Weights of a small transformer language model.
Size: 11 layers, width 512, MLP 1216 SwiGLU, vocabulary 8192, 32M parameters.
Architecture: RMSNorm before each block, rotary positions, biases on query, key and value, tied embeddings.
MLP neurons of a small language model. Each row is named by its layer, matrix (gate and up: input weights; down: output weights) and neuron, and shows model dimensions 234-297. Each number is 50 + 10 x the weight over its row's rms, rounded and kept within 0 to 99. A neuron's up and down rows have the sign that makes its largest values positive.
Before each neuron's rows is what it responds to, as a language model described it from the Wikipedia text at the highest values.

Responds to: Aspect verbs marking a start or continuation in narrative (began, starts, continued, beginning), plus mid-word pieces after a capital, like S-un-shine, N-int-endo.
L4.gate489:55 51 44 34 47 55 39 40 66 55 56 43 38 43 55 76 48 44 48 31 51 37 56 56 64 40 53 56 24 41 58 58 53 56 49 48 56 39 44 34 30 46 67 63 57 64 53 58 46 50 66 47 41 50 59 63 63 68 49 42 37 62 40 51
L4.up489:50 46 49 37 56 58 37 54 59 54 49 64 38 51 48 55 66 36 54 46 33 64 39 52 50 54 58 45 52 48 53 39 61 53 58 59 54 44 34 38 47 52 59 49 48 49 64 60 57 52 47 34 56 53 57 74 59 53 50 59 31 31 40 32
L4.down489:74 52 45 45 41 55 55 57 53 41 64 68 56 56 52 61 35 55 39 44 52 42 60 60 58 37 48 48 43 61 53 49 55 53 57 38 68 71 66 67 37 49 40 58 44 56 55 40 30 69 64 36 53 42 57 45 44 56 46 50 31 71 45 59

Responds to: Second subword piece of a multi-token word, mostly proper names, with x frequent: Lu-x-embourg, Ale-ss-andro, Bar-ron, ju-ris-diction.
L3.gate799:51 65 30 52 56 47 44 70 55 51 80 50 76 44 54 47 55 33 53 46 69 54 51 40 37 44 54 34 57 60 50 48 45 42 47 34 40 38 52 31 33 46 42 54 54 49 50 45 43 45 62 54 67 49 70 47 55 50 67 42 49 68 46 50
L3.up799:42 64 48 56 71 48 43 57 43 29 51 40 62 52 32 35 31 64 57 54 49 47 46 43 48 39 50 30 62 33 55 45 40 60 48 47 36 47 50 44 41 51 45 57 57 53 37 32 64 64 46 64 62 45 44 66 37 47 52 75 41 50 41 65
L3.down799:65 68 55 64 53 52 58 46 50 44 74 49 39 71 34 49 73 57 29 50 67 42 50 42 34 59 42 43 64 57 47 59 36 54 57 48 40 40 42 34 64 44 29 51 53 43 46 61 35 50 51 58 44 48 34 48 57 46 44 49 62 46 58 71

Responds to: Punctuation or words that open an elaboration after a finished clause or name, mainly em dashes, also open parentheses, colons, "such as", "including".
L4.gate1076:44 79 38 47 60 46 45 48 54 29 35 57 44 44 40 54 56 46 32 65 50 58 53 59 49 66 48 39 50 40 49 56 34 46 60 68 45 50 55 30 48 55 54 60 60 45 32 50 45 31 46 43 57 62 63 50 40 66 42 49 36 47 54 59
L4.up1076:47 51 36 51 47 45 50 49 43 39 49 66 61 37 42 47 51 58 35 56 54 60 44 43 61 58 32 48 61 39 53 31 51 52 50 62 49 33 47 53 54 50 60 69 62 51 47 55 56 37 63 53 48 47 45 47 45 51 41 47 63 34 51 43
L4.down1076:53 68 64 50 55 34 57 51 44 30 48 66 58 48 57 60 60 63 67 58 62 43 50 55 50 26 40 43 44 62 56 53 57 43 64 57 35 45 51 47 56 38 47 48 49 40 44 57 40 46 40 45 47 48 75 67 54 45 56 44 45 51 55 43

Responds to: Early pieces of split words or names (H-ank-ey, Se-x-y, Hon-duras, X-box) and periods or brackets opening ellipses inside quotes.
L4.gate592:52 41 28 46 53 62 62 62 54 51 47 43 37 49 55 55 59 70 77 47 52 38 53 50 47 49 54 49 51 53 55 57 55 46 36 53 43 49 38 68 62 54 35 71 51 60 64 40 47 65 43 59 56 57 39 55 50 44 63 52 70 41 45 47
L4.up592:47 21 31 61 62 60 61 46 56 53 45 68 40 48 50 74 44 59 46 39 59 53 36 61 60 43 49 36 51 54 49 56 50 63 41 48 43 52 42 57 75 52 42 56 35 57 38 61 34 39 63 39 31 42 47 55 55 51 52 41 47 39 41 49
L4.down592:65 34 53 40 42 54 39 40 52 57 40 41 51 65 54 42 54 62 52 53 65 39 72 61 33 36 65 38 44 48 44 56 28 45 54 39 38 51 49 47 55 65 50 43 66 37 50 48 51 35 35 48 45 54 46 52 39 64 42 41 52 46 58 57

Responds to: Middle pieces of long words split into several tokens, most strongly "ingu" in distinguish, plus "os" in composite, "ut" in computing, and "=" or "|" in wiki table and heading markup.
L3.gate264:56 34 42 42 43 51 46 34 58 68 67 61 52 60 40 51 62 61 30 61 47 41 54 40 43 61 40 68 58 53 35 35 40 55 49 47 42 42 40 53 44 38 45 49 52 58 54 63 63 59 71 41 41 71 62 51 38 42 48 57 48 65 56 47
L3.up264:35 55 32 64 51 46 48 50 64 49 47 49 63 41 60 53 38 52 53 46 63 43 40 52 59 44 46 37 76 49 46 47 49 42 49 52 52 43 41 46 48 44 27 52 51 47 30 50 60 52 47 46 53 54 70 59 49 53 43 43 47 64 51 42
L3.down264:25 33 48 43 48 55 50 26 50 48 34 29 53 55 52 47 59 46 32 39 50 41 46 61 57 56 48 46 50 42 52 56 51 46 44 50 64 52 59 47 48 53 33 47 37 46 30 52 62 64 60 40 49 68 44 34 53 59 56 51 36 64 50 26

Responds to: Opening parentheses after a name or term (before acronyms, born dates, aka), plus blank lines and = marks starting Wikipedia section headings.
L3.gate468:51 44 46 53 65 37 50 54 43 51 45 33 44 68 59 52 51 60 51 56 25 53 77 56 56 60 49 61 83 65 28 59 37 62 42 54 60 50 53 52 36 47 45 42 37 35 53 43 64 59 42 52 40 59 37 58 35 60 54 49 51 47 30 45
L3.up468:70 59 37 53 45 49 63 37 36 50 37 37 30 46 58 39 44 43 86 48 48 42 65 44 56 51 45 31 53 69 49 62 53 59 65 57 49 52 59 51 35 44 48 50 70 47 43 78 55 41 35 46 43 47 56 45 48 51 42 37 58 42 59 50
L3.down468:52 45 44 38 32 29 58 48 52 49 59 53 47 58 61 64 60 44 37 70 51 63 61 66 52 49 31 47 63 66 51 62 78 48 64 49 51 68 62 54 41 56 59 60 46 59 40 56 52 57 42 50 59 46 52 50 56 52 47 69 49 46 56 55

Responds to: Prepositions introducing a noun phrase, mostly after a participle or verb, such as funded by, according to, based on, published in, via, of.
L4.gate882:58 57 39 55 19 46 47 37 40 78 50 50 33 37 67 60 52 51 53 42 58 37 57 45 56 76 55 42 47 40 49 44 51 58 66 54 55 54 39 43 43 32 48 48 47 51 54 48 40 54 57 52 55 48 53 71 70 43 63 52 56 48 63 43
L4.up882:43 41 57 31 38 46 58 51 39 49 51 54 47 34 43 46 57 45 41 47 45 53 52 47 34 47 61 55 61 62 47 39 55 46 50 50 39 53 63 50 54 57 49 45 48 58 51 42 36 51 51 47 53 67 26 53 37 24 50 47 58 49 53 54
L4.down882:54 65 62 48 47 71 36 60 52 52 45 34 60 65 49 50 41 33 57 51 50 61 37 57 40 56 60 57 49 52 51 49 46 61 42 36 40 40 39 40 46 55 48 47 55 41 53 47 49 68 38 54 45 57 42 51 63 56 52 53 63 38 60 56

Responds to: Verbs or nouns completing an occurrence phrase before a time, place or venue, like took place, began, appeared, released, plus hyphens in table separator rows.
L6.gate934:39 56 47 65 23 49 57 55 71 43 40 65 37 63 74 51 65 35 46 40 41 39 37 38 46 36 51 63 32 45 42 51 32 66 64 53 48 58 52 38 42 54 39 47 47 41 46 69 45 46 58 67 37 58 46 59 51 52 39 49 50 56 32 47
L6.up934:54 48 42 56 43 61 59 27 66 44 63 58 57 55 56 47 55 49 49 56 54 51 53 44 41 64 51 39 35 45 56 45 47 57 57 38 47 61 41 54 49 55 49 51 47 51 66 42 60 44 50 79 55 51 33 51 79 59 67 54 43 56 36 43
L6.down934:40 39 53 77 36 52 38 51 45 57 56 48 33 56 60 34 38 58 60 64 50 51 19 41 60 38 53 36 31 49 32 54 50 61 65 58 41 55 53 61 40 59 61 47 45 50 55 67 56 64 54 61 55 49 36 58 54 65 63 53 43 47 47 58

Responds to: Em or en dashes after a finished clause that open an aside or elaboration (success – eight prizes), plus closing quotes, semicolons, parentheses, table pipes and hyphens.
L6.gate310:62 42 30 39 57 45 62 47 46 52 38 39 62 64 48 52 44 55 57 57 59 49 51 54 44 45 56 61 63 39 43 50 75 45 67 48 36 60 63 48 61 53 51 51 40 51 49 43 49 56 51 49 53 35 64 43 42 56 53 57 55 61 51 59
L6.up310:76 47 57 47 56 47 53 45 34 51 38 47 50 53 30 62 58 59 43 57 44 50 52 54 48 45 60 55 42 49 56 52 48 45 67 60 43 62 49 54 79 63 42 54 43 41 45 49 60 39 52 52 37 42 46 56 40 47 54 51 36 44 53 43
L6.down310:52 49 61 38 59 40 48 53 51 34 32 52 57 55 62 39 47 53 65 52 62 48 69 56 51 46 51 47 47 56 41 59 49 41 72 50 44 53 55 42 54 39 51 49 36 51 43 58 48 43 56 57 48 41 66 47 45 52 57 66 59 47 65 46

Responds to: Words marking the start or progress of an action over time, such as began, to after began, started, continued, and the suffix of gradually, plus endings of adverbs (-ly) and verbs (-d).
L3.gate537:47 55 48 47 43 43 59 38 40 30 56 43 44 61 60 47 49 37 53 52 54 60 39 55 52 34 58 56 27 58 41 38 45 45 32 59 55 42 41 48 40 38 45 48 50 51 55 60 37 41 32 62 64 50 58 52 56 40 53 53 50 42 38 46
L3.up537:61 62 62 39 51 47 41 58 64 49 47 37 35 71 47 44 58 46 52 44 49 51 44 47 48 35 30 47 38 44 51 55 48 59 60 39 47 57 58 58 67 33 63 43 68 51 35 57 51 44 48 56 65 51 49 56 47 55 55 25 45 59 43 42
L3.down537:51 27 58 64 55 54 31 52 35 53 49 38 44 44 57 50 55 49 36 59 40 42 53 53 42 46 60 40 51 46 59 51 50 46 63 42 61 61 53 34 39 46 52 54 52 52 54 66 39 49 63 56 55 52 56 50 44 45 51 59 38 55 49 61

Responds to: Inner pieces of a long word split into several tokens, mostly names and titles, e.g. Vari-et-y, Appren-tic-e, opp-os-ite, plus dashes in table separator rows.
L6.gate352:53 47 50 51 58 44 52 63 44 56 54 30 41 77 64 51 51 45 58 45 42 49 57 40 64 70 49 53 42 54 64 68 49 52 54 39 42 35 47 37 67 61 59 57 54 62 64 66 58 40 65 43 35 47 50 65 49 48 46 48 54 66 47 62
L6.up352:77 55 38 59 59 55 60 57 51 51 44 54 58 34 49 60 35 52 43 56 63 62 53 52 44 53 57 59 55 54 65 49 49 45 45 34 33 36 65 59 41 65 37 57 58 42 51 23 43 41 43 64 56 68 58 56 36 55 36 46 45 60 74 33
L6.down352:54 50 39 47 57 42 53 70 55 55 50 44 38 58 55 46 50 50 55 42 54 55 45 43 65 45 50 50 34 53 48 66 55 45 47 58 44 43 48 58 61 35 47 56 44 65 68 61 61 56 58 49 34 47 30 51 32 52 43 40 27 60 62 57

Responds to: Fires on the token right after a completed noun phrase subject or name, mostly em dashes, but also opening parentheses, commas, and verbs like is/are/was.
L6.gate1067:57 48 58 51 61 40 62 48 54 48 37 60 46 43 58 55 36 63 42 50 52 29 62 49 60 41 50 49 37 32 57 47 48 54 45 58 42 66 30 55 41 42 49 46 41 47 71 43 46 34 52 53 38 43 52 39 45 47 48 33 30 52 66 66
L6.up1067:55 48 55 32 76 53 48 52 56 58 44 53 61 61 48 66 28 62 39 53 43 38 45 71 63 39 42 43 49 37 41 56 73 39 52 47 47 53 58 45 60 43 37 66 21 43 55 56 44 47 38 58 53 41 48 34 54 69 48 20 51 67 45 44
L6.down1067:57 66 37 53 42 18 54 42 54 31 42 36 44 47 35 50 42 50 48 59 45 51 47 67 62 32 35 33 53 51 52 50 46 51 62 59 60 51 41 42 44 44 45 40 64 53 54 45 42 45 49 43 53 59 38 49 37 46 78 59 54 39 37 49

Responds to: Inner fragments of words split into several tokens, where the ending is still to come, as in Sim-ps-on, att-orn-ey, Dem-ps-ey, Ex-cel-sior.
L4.gate311:30 50 52 50 64 57 45 41 24 32 42 33 54 46 52 54 45 39 47 39 31 48 54 62 56 68 33 56 55 58 70 57 61 42 49 54 56 55 43 46 42 35 55 46 47 63 37 46 48 52 55 32 40 48 68 56 49 35 41 65 58 40 56 54
L4.up311:41 44 71 70 45 58 52 51 51 61 47 41 30 54 44 44 68 50 45 47 52 55 51 55 44 53 51 36 58 55 48 58 55 53 47 30 50 52 56 65 42 46 33 37 54 57 54 42 37 54 41 33 57 56 52 31 68 43 45 31 42 58 42 64
L4.down311:42 52 56 32 43 35 64 50 42 37 50 31 46 61 58 53 42 46 63 43 32 48 43 51 58 55 60 51 57 76 55 64 64 35 46 36 50 43 68 50 52 56 37 53 42 57 41 54 52 36 60 44 43 42 53 59 44 47 44 57 48 53 46 39